{"rope_fraction": 1.0, "init_std_qkv": 0.0256, "lr_head": 0.0163, "decay_shape": "linear", "steps": 3994}
MLP neurons of a small language model. Each row is named by its layer, matrix (down: output weights) and neuron, and shows model dimensions 266-329. Each number is 200 + 20 x the weight over its row's rms, rounded and kept within 0 to 999. A neuron's up and down rows have the sign that makes its largest values positive.
A block is one neuron, or neurons of one layer that tend to fire together. Before each block is what it responds to, as a language model described it from the Wikipedia text at the highest values.

Responds to: Mostly the word "as", often after a comma, opening a clause or phrase such as as well as, as part of, as an observer; sometimes by, when, under.
L4.down733,203,196,175,203,198,188,219,214,216,182,201,218,168,205,214,201,211,187,178,187,204,205,217,184,209,189,204,217,168,176,226,201,224,193,187,235,197,204,198,212,181,218,242,213,207,181,210,198,233,174,204,191,185,180,198,189,203,183,191,199,205,175,204,143
L4.down812,176,173,214,179,207,185,203,237,207,228,225,212,196,190,230,187,191,201,211,180,195,219,188,167,209,192,197,232,186,187,216,171,158,219,176,240,209,186,192,200,190,211,213,214,236,195,246,201,227,195,205,159,236,194,226,187,167,193,168,228,216,202,193,212
L4.down1812,182,193,188,192,214,220,221,218,195,224,178,178,199,183,219,194,212,177,203,159,204,213,214,196,195,167,188,206,192,215,209,221,151,182,185,210,174,180,188,175,225,185,233,204,206,210,220,201,200,186,212,162,184,207,188,204,197,187,199,168,208,201,177,199
L4.down1866,227,195,161,219,224,190,206,227,222,211,212,212,193,213,218,196,223,202,175,187,217,203,180,208,200,205,221,190,210,187,192,184,233,200,223,210,196,182,198,194,227,194,198,249,213,183,252,176,188,195,223,172,205,177,228,204,185,190,166,183,158,177,195,190

Responds to: Head nouns closing a noun phrase after the/a/this, mostly time spans (period, season, 1880s) and also categories or units (series, version, track).
L5.down184,187,180,220,177,209,177,226,218,202,203,216,200,207,205,203,216,229,171,214,186,211,191,210,183,181,195,218,200,198,176,220,200,252,200,205,232,224,169,191,205,201,201,188,211,165,162,160,197,196,195,201,185,201,167,226,180,218,192,172,233,201,218,180,198
L5.down761,218,194,190,220,182,193,225,230,210,218,183,190,214,194,150,174,179,186,187,177,233,188,206,198,170,212,223,227,176,198,210,217,185,201,236,173,227,214,209,178,189,225,209,193,196,171,179,200,218,234,197,200,226,214,203,174,185,205,223,214,170,169,189,213
L5.down867,177,211,222,182,188,186,204,192,177,197,167,203,210,245,203,187,218,205,218,242,252,200,216,253,226,202,169,206,222,193,210,191,183,171,219,182,214,213,174,222,186,230,192,181,203,189,221,237,207,214,179,191,226,170,180,191,214,230,200,212,223,194,193,177
L5.down1336,211,210,212,231,229,196,190,152,187,169,192,228,229,181,192,211,162,186,195,182,234,197,211,205,198,169,180,165,226,220,209,168,174,213,222,184,239,142,220,190,163,206,188,170,206,190,240,171,183,179,181,194,221,207,189,197,209,155,213,219,202,210,221,201
L5.down1741,224,183,197,202,183,207,168,225,210,205,200,228,217,210,217,195,179,207,167,179,196,185,197,192,203,170,206,200,195,174,204,195,196,216,213,197,217,226,183,213,200,235,193,167,158,230,181,165,179,204,209,168,188,227,178,189,217,205,204,213,211,188,190,185
L5.down1756,193,203,242,227,204,184,165,217,206,199,212,213,219,190,218,160,225,220,208,197,215,190,216,183,212,207,203,160,191,196,173,202,258,206,220,174,234,228,216,218,184,211,162,251,160,194,179,260,238,199,205,188,183,197,189,248,234,208,192,195,172,149,194,199
L5.down1825,209,212,243,234,177,217,173,203,180,191,224,176,197,200,190,211,183,171,207,185,235,212,190,213,169,214,213,205,185,218,217,213,216,202,194,208,198,210,170,212,167,190,193,163,176,207,218,205,200,192,198,181,215,190,249,212,190,224,227,206,148,205,215,204
L5.down2024,201,206,158,220,150,191,178,220,174,212,170,212,206,204,165,196,212,180,210,173,190,175,203,167,200,189,178,192,198,150,185,211,216,195,190,151,218,185,201,186,229,205,228,197,205,188,185,226,188,189,156,200,186,186,201,170,213,228,213,212,210,175,179,181

Responds to: The unit "m" or "metres" after a mark or event distance in athletics results tables, such as 20.62 m, 5000 m, 400 metres; weakly, other table cells.
L5.down178,175,195,153,177,204,190,230,199,196,192,182,192,184,158,190,215,193,181,190,205,179,203,206,218,189,212,178,189,221,217,197,194,177,189,202,212,196,212,172,166,205,227,222,225,217,186,155,170,163,190,200,223,200,173,188,216,201,216,170,204,235,226,215,178
L5.down346,207,206,201,193,176,205,188,186,196,231,210,172,176,242,225,213,205,208,180,177,212,214,194,188,195,217,183,196,196,180,175,193,204,173,194,231,164,200,231,210,179,221,240,211,188,221,242,209,185,172,143,180,161,217,209,212,167,202,202,200,171,163,222,220
L5.down348,209,199,220,216,223,215,183,208,171,187,228,223,209,187,193,206,187,208,202,207,182,195,240,225,183,175,208,239,211,226,202,221,204,222,181,181,157,197,188,189,157,176,202,202,203,214,208,201,216,219,240,203,228,192,201,206,167,199,213,192,210,209,234,200
L5.down385,194,199,202,165,215,213,179,214,182,241,209,203,206,217,220,212,224,190,203,158,211,236,208,203,242,229,174,175,201,192,188,209,231,190,193,182,189,155,190,201,236,203,154,240,207,220,209,187,232,150,197,229,179,209,212,205,176,178,200,218,209,200,211,174
L5.down481,176,187,212,192,221,179,177,192,186,170,233,217,223,203,205,182,205,226,202,210,195,202,186,220,197,170,176,204,205,164,205,240,201,216,196,225,205,192,192,218,213,193,168,185,199,175,217,183,157,220,221,208,220,223,219,256,173,219,209,219,202,187,222,177
L5.down695,225,207,209,186,249,164,203,201,198,223,171,174,187,196,202,173,229,196,216,186,201,201,173,192,192,171,227,173,176,196,175,188,206,191,232,193,201,196,176,187,226,215,223,198,219,210,178,162,196,227,206,206,209,191,215,198,200,183,213,196,192,204,182,194
L5.down1033,182,207,186,179,236,181,180,179,197,188,239,209,200,196,183,203,193,211,225,204,190,208,227,206,196,206,164,215,228,148,194,212,201,191,213,197,179,221,213,228,179,202,168,200,213,211,232,210,208,203,206,192,200,234,177,223,172,195,193,181,202,220,201,225
L5.down1785,147,185,180,204,159,204,220,223,197,200,194,184,220,230,259,234,177,167,172,198,187,166,221,211,179,186,230,210,214,198,195,195,175,177,205,203,195,164,219,198,201,161,187,201,208,193,229,214,218,185,212,171,195,197,230,225,208,200,223,186,209,225,215,184

Responds to: The word on or On, especially inside song, book and show titles or names (Goin' On, Yoko Ono, Bells On); also sentence-initial On before dates, and phrases like on par or on record.
L4.down445,229,197,223,198,198,223,208,205,196,195,206,220,251,217,232,204,144,228,188,205,201,230,207,212,180,184,200,188,217,189,179,178,193,193,199,195,191,197,188,186,212,205,184,215,203,171,189,217,201,227,175,183,222,192,193,210,188,186,183,194,211,224,231,190
L4.down705,164,188,206,205,191,166,212,184,189,158,189,199,204,213,225,175,211,160,201,186,208,172,220,221,232,205,192,227,185,173,210,196,219,207,205,162,218,163,159,184,182,237,182,188,234,218,187,207,217,232,212,238,162,183,216,207,203,226,171,189,204,199,234,186
L4.down1133,194,205,191,172,229,203,185,178,200,189,180,183,217,187,218,216,232,196,197,214,214,172,231,179,223,203,188,223,211,206,198,226,209,202,184,212,216,210,197,215,229,178,192,229,202,234,209,165,170,182,187,225,183,203,238,205,236,200,211,160,199,224,181,196
L4.down1906,187,207,164,178,197,194,224,213,212,177,205,230,207,195,209,165,206,160,192,205,176,179,197,228,230,180,209,181,201,189,223,211,192,198,188,158,193,208,183,199,215,219,200,187,214,215,249,190,212,165,174,221,215,204,234,208,188,218,145,212,197,197,208,210

Responds to: Mid-number digit pieces and numbers in statistics, sports records, tables and years, such as 2|89 yards, 3|15 at-bats, 1930.
L5.down70,199,217,215,168,153,153,175,196,206,197,209,133,192,229,189,168,203,203,173,177,159,201,201,190,217,189,191,214,195,188,228,212,199,200,199,200,184,181,211,213,250,221,184,256,197,169,173,206,173,196,228,231,214,186,220,193,216,212,205,212,241,185,204,193
L5.down565,236,192,193,187,181,189,198,189,230,240,197,187,222,206,181,185,201,187,202,197,200,193,133,192,219,198,228,227,204,194,219,202,200,174,190,180,213,202,214,199,186,221,223,204,185,219,150,175,153,177,152,220,221,210,220,218,185,196,201,223,203,201,188,165
L5.down878,215,181,179,191,204,209,180,189,218,208,214,199,227,224,209,204,186,192,209,194,154,184,167,195,208,207,188,224,209,188,213,217,209,180,228,187,179,192,203,168,209,201,190,209,237,201,179,176,150,179,232,194,184,229,177,169,181,165,222,213,224,195,194,191
L5.down1163,190,182,174,166,207,212,217,221,190,201,188,218,164,203,203,199,196,202,211,190,175,208,215,215,212,206,182,189,223,196,203,233,261,201,208,191,210,173,195,222,198,167,203,191,193,160,168,147,180,205,208,220,189,200,189,213,188,213,168,187,232,186,190,179
L5.down1362,185,219,153,221,184,171,170,224,186,202,205,228,182,205,176,221,181,238,162,192,184,232,210,234,179,192,225,185,195,187,184,186,192,215,183,204,222,228,190,226,199,174,203,201,184,207,239,193,172,194,169,227,223,200,195,233,185,198,183,227,192,185,207,205
L5.down1438,229,195,239,190,226,182,184,163,223,183,232,187,189,180,214,225,166,203,192,186,174,224,239,197,211,170,177,210,213,241,223,215,201,187,203,216,222,197,218,172,183,186,220,188,255,210,185,187,218,214,199,210,186,199,195,202,190,194,207,215,198,211,206,203
L5.down1644,216,209,217,175,185,181,223,240,174,183,214,198,216,183,215,210,249,153,204,218,165,182,217,221,199,141,242,194,183,192,213,203,190,189,185,202,207,172,209,200,201,216,184,194,186,213,217,197,199,201,205,211,208,192,238,194,215,200,234,241,193,183,213,158
L5.down1820,192,186,173,182,165,199,198,176,188,200,191,202,190,205,190,169,221,173,213,210,182,197,211,209,202,176,174,237,223,173,186,239,216,199,206,212,188,140,187,187,213,182,200,240,230,171,182,238,209,201,194,191,205,177,197,190,184,217,185,187,205,208,214,184

Responds to: Unit words after numbers, mostly " m" in elevations, ship dimensions and athletics result tables (64.32 m, 8.2 m), plus km, mi, miles; also "---|---|" separator rows in Markdown tables.
L3.down54,181,215,233,212,183,218,180,185,172,226,214,201,207,204,191,200,218,214,211,182,231,195,234,234,212,215,203,196,172,194,244,217,196,211,171,166,225,217,228,217,170,192,189,225,168,242,167,208,203,183,185,191,198,212,181,183,195,186,216,204,200,177,200,193
L3.down129,190,173,211,248,200,225,176,207,185,218,202,235,192,178,199,209,177,181,190,209,231,222,212,225,183,210,216,217,202,222,216,204,214,216,236,190,175,174,198,205,189,177,202,177,199,243,246,207,236,175,202,206,205,212,168,202,163,212,213,184,168,199,199,189

Responds to: Digit tokens that continue a number, mostly decimal parts after a period in tables, statistics and census figures (.67, .60, .56), plus numbers after codes like COVID-19, A-10 and CD170.
L3.down1444,203,160,138,176,237,212,212,221,223,176,210,185,187,146,187,192,195,171,214,192,226,209,219,240,203,190,202,203,190,182,213,197,208,219,192,191,200,221,220,214,218,198,187,215,193,195,164,231,167,178,195,215,233,223,218,216,220,213,177,185,194,188,200,173
L3.down1658,209,172,152,200,235,181,199,227,199,207,195,192,180,177,182,156,214,189,173,182,191,196,223,209,233,200,230,196,205,197,231,219,224,210,217,232,166,183,237,201,216,192,183,235,184,199,151,221,185,239,177,216,230,193,213,182,204,186,160,218,230,208,193,204

Responds to: Mostly "as" introducing a role or category (wrestled as a face, prescribed as stabilizers, as well as), plus party names in election-result table cells (Republican, Democratic).
L5.down182,220,205,236,183,179,205,210,193,213,182,193,180,220,184,193,191,205,177,224,174,187,200,209,185,211,195,185,164,199,175,190,188,199,222,205,235,212,198,192,185,160,196,180,168,187,172,209,144,206,172,218,207,214,181,214,176,191,212,217,208,173,194,186,192
L5.down748,199,216,197,195,201,214,231,188,200,171,216,227,232,217,206,216,199,200,184,174,234,189,207,215,213,210,225,167,193,176,209,191,200,202,200,197,188,193,229,174,226,198,229,207,184,179,203,170,175,199,222,180,211,198,170,218,183,182,173,215,219,237,217,142
L5.down756,192,194,168,191,211,179,142,199,185,192,187,180,171,210,192,208,191,212,198,198,206,225,200,186,162,197,200,229,193,185,197,176,218,199,221,191,175,198,201,213,173,233,220,185,209,204,225,183,201,227,195,180,176,186,180,184,217,191,217,198,225,166,195,193
L5.down768,216,187,203,208,211,175,196,159,208,188,221,182,234,228,191,187,192,218,191,189,182,194,191,168,186,223,190,204,209,215,213,200,183,185,184,174,192,240,150,223,220,207,193,234,202,171,171,187,208,233,185,229,173,216,185,216,206,197,176,213,208,199,213,230
L5.down1012,198,194,184,203,191,213,221,208,208,190,212,186,159,192,198,178,252,201,224,227,180,201,213,175,203,161,191,260,215,206,191,195,225,231,206,243,240,180,200,197,217,224,187,162,223,199,208,221,217,188,218,223,209,178,222,200,190,167,215,171,189,206,188,202
L5.down1203,220,171,204,171,181,204,217,193,204,171,227,216,215,194,194,198,177,192,197,181,224,218,184,184,211,207,169,225,251,199,200,157,190,182,218,249,200,204,216,185,211,224,212,220,223,172,255,211,224,184,213,193,234,180,187,196,167,220,199,228,208,192,191,189
L5.down1400,166,182,190,207,165,173,203,218,203,226,233,201,144,208,169,183,242,232,215,192,202,186,175,198,182,186,240,216,177,201,148,248,204,199,187,213,201,214,189,203,209,162,163,188,204,199,220,226,234,220,210,230,175,188,184,204,169,199,185,221,192,184,163,215
L5.down1854,181,197,215,166,221,207,198,192,195,217,174,207,195,173,214,201,227,206,210,199,159,190,210,203,193,220,192,215,199,217,171,178,216,225,185,205,207,207,220,214,195,224,210,225,210,195,155,176,175,211,209,205,191,199,173,221,186,187,227,194,263,208,190,216

Responds to: Mostly "as" starting a clause or phrase (as a result, as of, as well as), other subordinators like once, when, since, and table headers like Year.
L3.down24,216,195,214,170,178,193,199,190,216,195,204,195,213,184,193,194,190,225,195,231,201,193,216,223,224,178,221,190,210,174,212,179,159,191,205,183,180,188,242,172,201,207,195,171,219,222,224,195,190,189,214,206,238,199,208,208,196,196,185,239,172,187,159,172
L3.down774,206,189,155,199,198,189,192,194,223,218,225,227,193,238,205,218,212,216,171,184,194,221,191,215,210,216,228,222,224,194,207,164,205,196,213,233,183,215,214,198,221,201,209,215,169,207,280,217,182,165,196,161,182,170,220,189,197,209,203,204,209,180,191,191

Responds to: Head nouns naming a sports season or a work's installment, mostly "season" after a year like 2017–18, also series, episode, album.
L3.down497,154,231,208,194,187,206,201,231,206,195,209,224,187,198,201,196,194,183,181,222,182,201,186,162,199,214,225,197,212,235,209,196,208,199,197,158,205,198,216,209,228,189,225,221,196,189,210,208,196,205,170,195,206,209,239,238,199,212,211,207,170,197,238,195
L3.down1883,224,224,210,169,214,193,194,191,184,191,206,207,227,198,186,219,196,229,208,227,240,242,210,196,210,163,186,199,202,202,200,205,201,274,181,167,219,243,232,260,212,207,205,219,186,197,204,224,248,239,226,169,222,184,199,196,232,209,192,204,193,182,197,219

Responds to: Blank space tokens after a pipe in wiki tables, mostly empty trailing cells of election rows like Democratic hold or BNP gain.
L4.down970,196,206,188,200,192,177,179,227,212,210,161,201,186,197,196,226,208,209,217,205,200,200,207,184,210,202,203,185,232,174,211,176,179,175,257,253,195,183,225,182,193,175,184,182,207,204,214,185,198,203,181,218,201,170,194,186,213,180,191,184,237,292,202,207
L4.down1097,201,216,187,212,177,227,185,193,211,230,169,207,198,206,169,197,180,213,208,224,188,197,185,180,218,193,219,177,225,188,224,164,189,180,243,262,197,178,232,190,198,187,227,176,211,166,185,187,182,202,190,221,196,207,183,179,201,201,166,205,227,240,206,229
L4.down1747,203,195,229,199,215,190,180,182,235,214,189,180,176,215,197,178,202,165,190,233,176,192,213,179,252,185,208,209,217,162,217,186,194,177,186,229,218,183,206,191,203,175,198,168,217,168,193,167,216,197,202,231,202,205,181,213,225,209,180,182,228,239,219,189
L4.down1996,200,202,194,191,202,196,172,198,191,208,188,194,215,190,186,187,227,208,197,246,218,218,189,193,196,205,201,248,209,198,192,200,205,192,237,205,180,156,200,216,189,176,170,143,190,184,229,165,233,187,223,204,192,162,186,186,190,210,198,204,227,243,216,221

Responds to: Adjectives of size, degree or quality placed before a noun or hyphenated compound, as in high-speed, large sections, huge cauldrons, mixed reviews, mild.
L5.down403,210,158,196,219,216,198,177,209,202,207,199,150,188,224,181,223,186,191,192,213,201,202,218,232,220,215,147,222,214,163,205,191,158,211,171,158,187,217,208,194,193,188,201,184,189,224,232,215,194,210,223,203,197,207,189,185,216,174,167,190,227,218,232,214
L5.down618,194,203,204,211,234,221,166,210,163,202,180,185,189,242,196,203,216,185,178,188,207,210,178,201,224,165,188,191,198,200,209,207,208,145,210,177,188,175,208,202,222,177,182,216,161,216,237,143,198,213,183,226,196,212,189,230,197,180,208,213,215,193,220,163
L5.down764,219,202,210,209,151,198,205,208,178,201,227,239,194,147,210,184,210,176,221,201,179,184,204,229,192,223,193,173,186,201,199,217,170,203,166,226,172,187,231,202,203,172,247,230,206,211,218,212,225,160,209,213,199,192,182,179,203,236,186,212,198,202,199,188
L5.down894,225,196,221,186,173,202,202,270,201,188,201,158,203,197,196,180,208,195,187,172,193,190,163,210,227,201,203,190,215,195,208,241,193,197,203,154,188,207,201,186,145,234,209,167,180,220,233,171,194,172,229,168,188,237,163,213,205,191,208,185,192,190,197,198
L5.down987,215,215,210,204,224,190,198,218,179,209,197,191,201,245,187,217,212,187,182,213,227,195,212,232,235,212,188,226,231,221,181,239,168,177,198,191,166,208,210,197,182,188,224,206,203,213,235,207,263,209,218,209,196,205,165,191,195,181,188,184,207,207,191,214
L5.down1302,201,192,217,186,212,186,181,229,182,223,164,175,185,213,165,186,204,168,190,160,168,166,225,229,175,204,197,214,187,202,243,159,203,213,204,159,214,227,213,171,182,192,164,217,195,239,183,206,209,197,201,176,191,220,193,200,217,194,199,174,189,195,208,210
L5.down1338,204,184,207,190,224,191,200,193,232,186,186,195,206,186,227,213,204,218,215,220,202,168,210,188,171,219,205,209,171,190,197,198,157,183,255,209,165,204,203,224,212,210,212,177,213,207,201,225,190,200,210,213,198,203,202,185,188,200,200,180,218,196,189,204
L5.down1555,182,202,175,195,218,211,206,220,200,170,198,211,166,208,196,195,209,221,196,206,178,165,214,237,205,194,243,174,208,218,162,193,184,210,207,202,187,185,186,212,214,201,180,227,194,224,235,239,183,198,201,156,200,215,192,229,193,205,194,170,150,223,211,163

Responds to: Adjectives for level or degree, such as higher, lower, low, light, often after a or from; weaker hits on prefixes like pre and score ranges in tables.
L4.down313,207,226,207,178,222,164,196,205,168,217,168,193,200,231,168,194,206,232,215,185,218,208,194,194,209,195,201,220,183,182,255,169,127,174,186,200,197,185,221,196,170,184,161,213,204,202,193,172,176,206,194,214,229,221,201,174,232,185,201,210,173,199,214,194
L4.down1213,236,229,217,190,222,211,217,196,198,198,148,233,177,230,185,190,182,229,247,180,186,203,205,204,193,213,202,242,218,176,230,168,179,195,194,197,212,214,163,191,202,177,213,210,192,217,229,178,186,213,241,203,199,186,207,199,213,210,181,190,257,176,221,205
L4.down1771,228,209,210,199,207,191,212,189,195,182,162,181,179,228,237,180,168,224,165,210,183,179,193,202,198,156,209,161,179,195,191,191,179,185,184,209,172,210,162,239,194,216,194,191,199,198,193,184,203,215,220,238,198,167,206,218,194,228,199,186,207,182,171,209
L4.down2013,206,196,240,215,219,205,183,210,183,216,224,238,200,211,205,205,217,208,213,163,205,215,179,224,199,213,222,217,210,197,205,200,225,211,203,193,179,188,179,171,159,182,207,194,175,218,182,234,185,200,200,193,208,217,210,170,232,198,215,212,185,223,181,203

Responds to: Head nouns ending a multiword name or noun phrase, mostly institutions, venues and plans: Wesleyan University, Beijing Exhibition Center, Getty Museum, McNichols Sports Arena, second modified proposal.
L4.down299,229,184,191,192,226,196,235,145,238,194,197,232,215,210,217,189,204,229,204,187,203,212,213,221,223,195,213,186,194,192,230,211,206,223,183,203,188,220,197,196,218,176,216,207,193,208,179,224,195,190,208,153,193,206,207,189,195,196,189,174,191,237,179,174
L4.down423,200,209,177,256,151,148,209,202,207,190,208,204,202,159,205,204,201,211,202,197,201,185,206,212,206,216,177,233,211,195,215,161,236,166,195,220,191,209,176,204,186,197,219,234,203,180,192,220,213,215,211,210,202,199,228,187,185,186,199,199,213,202,194,165
L4.down1604,209,166,220,204,156,175,179,188,228,186,162,226,239,197,188,205,262,209,200,189,227,222,203,208,211,193,174,180,204,177,202,224,214,218,194,203,212,217,196,192,200,210,194,194,195,200,180,213,175,188,230,203,225,230,222,194,199,211,232,166,196,195,235,193
L4.down1828,204,193,198,171,189,206,216,201,197,190,235,223,213,208,215,176,173,209,182,210,205,197,227,177,154,192,195,164,185,195,207,207,140,234,183,206,204,200,201,192,208,199,192,212,167,220,209,244,185,144,184,187,188,200,228,181,191,217,199,223,174,209,189,155

Responds to: Leading number tokens, mostly the first digits of a figure in a wiki table cell after a pipe, such as totals, points, votes (21, 131,040); also counts in prose (21 home runs).
L4.down682,185,194,269,265,213,218,221,219,196,212,194,204,176,211,178,224,188,217,169,173,199,175,226,165,189,167,166,204,220,205,194,197,251,200,212,177,224,178,188,153,181,192,178,168,205,187,201,166,192,180,224,206,233,190,174,209,198,201,202,178,218,258,184,220
L4.down1130,233,189,217,223,173,169,198,176,208,187,185,203,194,159,175,188,186,201,183,202,202,213,209,192,228,237,207,198,203,191,190,193,258,202,184,185,183,190,201,192,228,217,201,178,199,189,230,198,217,210,258,211,169,229,179,235,192,189,195,183,225,208,203,238
L4.down1394,208,208,219,263,172,175,217,162,182,223,182,204,193,223,173,210,231,231,240,190,204,217,208,196,218,191,196,199,196,197,145,213,234,195,177,203,174,173,195,195,184,211,201,186,193,213,185,195,201,235,221,187,205,201,195,230,164,173,195,201,225,196,220,207
L4.down1707,211,200,249,216,208,204,157,199,197,196,157,205,204,193,209,186,196,188,163,259,176,213,194,172,176,227,211,218,202,189,210,209,205,201,202,218,172,162,170,214,222,194,211,203,222,208,191,199,219,196,216,196,215,207,163,227,193,193,180,212,209,208,192,199

Responds to: Blank or first cell tokens just after a pipe in wiki tables, especially election results rows like "| | Republican hold" and stat headers.
L3.down1251,210,203,168,199,195,210,188,180,222,201,211,223,163,180,222,197,179,213,189,185,177,158,215,197,219,205,222,188,222,233,204,215,208,201,210,244,202,246,197,217,216,203,200,227,184,215,201,174,166,203,194,222,195,218,206,205,206,198,201,222,240,239,191,201
L3.down1672,210,219,198,186,225,226,209,161,199,227,182,172,178,193,194,193,221,206,177,193,241,209,208,219,199,250,206,225,214,211,237,225,180,189,214,204,186,176,190,180,203,230,186,231,230,173,196,225,183,211,214,211,201,171,214,180,190,191,180,207,209,183,222,180

Responds to: The word on (or On), especially before dates (On May 30, approved on 17 May), in went on, in song titles, and in names like Ono.
L5.down241,248,211,185,201,192,182,206,227,227,203,200,226,191,208,182,182,203,178,207,226,223,197,208,201,179,213,229,212,204,200,212,251,191,213,186,179,193,257,190,198,211,151,199,212,210,217,179,218,190,203,187,193,197,182,201,212,190,200,215,179,229,222,206,216
L5.down516,214,240,187,172,205,179,201,211,233,241,213,208,211,212,215,161,177,159,179,190,207,207,203,163,204,187,188,218,212,174,174,172,170,214,174,206,198,209,229,192,190,236,226,219,193,221,204,232,169,217,196,187,171,223,211,219,212,199,155,205,233,206,186,203
L5.down866,193,224,176,208,206,187,213,222,188,227,211,180,188,220,249,182,209,189,189,196,198,212,193,187,221,222,188,194,151,220,216,219,201,186,189,201,173,213,198,203,226,192,206,208,195,179,229,189,213,197,188,221,175,155,223,251,180,230,198,201,240,221,204,195
L5.down966,209,177,170,193,242,187,209,239,215,179,173,222,221,167,202,176,192,204,188,217,191,206,196,172,183,174,208,198,178,216,198,193,184,193,208,218,179,170,170,197,194,189,192,211,214,219,220,157,202,186,255,191,197,218,230,152,217,196,195,186,190,223,233,196
L5.down1475,188,194,216,214,197,208,219,187,174,223,241,195,204,210,226,219,224,197,194,187,181,189,169,192,190,192,210,170,216,166,206,214,180,192,196,191,216,182,161,185,174,238,188,151,202,206,206,199,204,234,192,217,196,192,215,184,206,216,190,217,214,181,215,193
L5.down1570,172,197,194,173,214,176,252,196,173,204,196,182,220,231,187,192,198,177,219,208,185,219,225,161,214,184,228,231,192,210,209,228,217,206,202,215,209,151,165,190,172,204,210,186,178,218,214,193,194,197,182,209,194,192,227,187,180,201,173,175,206,206,227,208
L5.down1578,246,201,190,199,225,171,193,176,220,203,182,247,195,219,212,205,191,221,200,186,212,182,197,163,223,207,202,190,209,183,232,183,206,182,195,210,204,200,199,228,183,216,242,224,220,234,172,195,174,194,206,212,224,214,170,187,191,190,203,258,239,186,204,202
L5.down2020,178,181,188,181,183,170,203,215,176,218,214,191,184,254,165,152,181,185,190,234,172,196,216,261,202,155,190,184,203,202,180,205,195,235,199,205,174,196,162,180,164,197,181,233,193,220,232,190,194,203,187,237,212,191,187,221,176,216,212,176,219,174,198,177

Responds to: Mainly the word all/All as a quantifier or phrase start (all three, All novels, in all likelihood); also blank Markdown table cells and the period in No. headers.
L5.down144,215,184,164,189,202,204,186,242,199,190,184,203,183,188,186,199,199,183,235,189,192,201,188,197,226,212,201,189,191,181,166,191,179,181,182,201,193,197,188,186,207,206,191,183,164,204,196,184,152,195,185,200,201,248,219,186,177,221,198,216,195,197,174,155
L5.down496,178,203,222,241,203,214,241,205,217,186,203,181,186,184,175,226,224,211,223,224,211,186,250,178,167,200,212,209,189,185,174,194,202,202,208,214,223,197,210,181,199,224,221,220,233,216,262,190,181,244,203,187,199,223,200,187,197,214,209,249,186,204,181,217
L5.down524,166,205,221,189,180,207,207,203,159,194,199,192,233,195,202,185,223,194,210,187,211,246,190,208,169,192,191,204,196,205,182,208,218,216,232,196,193,200,230,182,189,228,219,193,203,200,172,198,202,209,193,212,181,202,198,177,199,172,222,208,166,248,199,234
L5.down571,197,188,175,215,178,202,179,218,216,214,172,203,182,223,191,227,228,182,207,160,179,196,225,207,222,213,191,226,189,204,199,210,182,214,199,220,216,194,214,212,243,223,197,206,202,182,184,188,212,205,206,194,178,180,159,200,217,229,189,235,221,174,207,211
L5.down1381,208,199,226,203,169,221,206,209,240,220,181,205,192,191,201,193,206,192,207,228,193,215,203,187,235,176,211,191,227,195,210,213,184,173,229,257,213,169,209,187,208,183,202,202,207,199,193,183,179,210,204,218,175,149,200,179,207,207,197,165,195,251,218,210
L5.down1925,213,210,192,198,168,177,190,216,216,170,193,192,197,223,220,187,191,209,189,206,188,174,201,206,212,163,215,226,173,199,208,205,185,220,177,218,206,193,166,157,229,179,221,203,198,252,222,184,209,211,190,224,157,239,198,201,196,228,180,192,195,207,183,161
L5.down1934,186,210,183,183,214,179,197,159,204,192,177,194,188,173,208,219,233,231,157,165,238,207,209,215,188,220,196,182,188,219,147,217,223,207,215,218,165,206,235,210,212,209,202,237,212,197,164,182,203,191,181,215,188,214,200,183,210,185,200,194,231,200,231,159
L5.down2039,236,192,226,190,180,204,169,203,199,220,185,207,213,199,198,221,226,220,202,231,208,213,204,179,204,220,209,194,197,170,219,206,187,219,245,225,215,178,216,251,182,158,194,195,205,195,178,149,184,211,197,230,214,175,178,190,198,198,197,186,190,234,218,210

Responds to: Unit tokens such as km, m and mi right after numbers in areas, distances and fuel figures, e.g. 231.473 km², 233 km; weaker on scattered name fragments like L, Party.
L4.down101,223,171,224,191,158,194,192,193,200,181,214,224,188,174,207,173,192,195,212,210,196,224,177,197,214,203,204,189,229,209,194,189,227,207,189,248,223,186,191,168,231,186,201,204,198,222,191,179,166,156,199,213,182,190,252,221,224,210,205,175,174,198,159,188
L4.down1009,203,205,202,202,206,194,180,199,205,220,206,192,173,208,222,206,185,211,178,206,227,231,190,211,181,205,194,230,197,219,204,216,174,191,190,196,231,195,201,201,234,165,203,148,170,191,173,222,222,200,185,261,210,156,241,211,227,173,187,186,165,230,204,180
L4.down1481,211,247,195,190,225,205,174,224,242,172,199,198,205,222,206,188,161,177,194,207,190,172,207,198,189,244,183,203,208,224,200,224,169,207,206,179,174,186,207,217,207,210,200,162,203,242,207,196,221,192,201,200,218,191,184,180,198,211,197,172,195,204,193,218
L4.down1921,203,187,193,196,232,216,168,198,165,162,180,235,206,198,192,210,195,154,224,218,189,200,173,210,215,224,198,209,218,216,181,189,216,223,198,200,219,194,159,218,190,185,222,229,206,238,211,149,229,176,220,214,218,187,188,191,187,199,210,200,210,215,199,206

Responds to: Descriptive or evaluative adjectives right after a or an, or after a calling verb, such as beautiful, wealthy, skilled, unique.
L3.down979,208,182,205,205,170,176,204,203,202,207,218,156,209,207,204,226,166,219,202,217,220,202,210,220,221,204,179,226,210,179,205,213,197,217,182,197,167,166,220,175,188,214,212,171,195,183,249,234,222,160,197,168,224,204,198,203,191,213,148,203,179,208,182,184
L3.down1838,198,187,183,242,169,209,225,177,182,218,195,162,172,177,219,193,184,167,178,190,181,214,205,218,206,176,177,225,222,158,186,226,211,252,175,187,217,205,186,188,217,198,180,199,212,202,165,166,194,191,234,156,212,211,181,158,202,218,176,228,178,171,188,175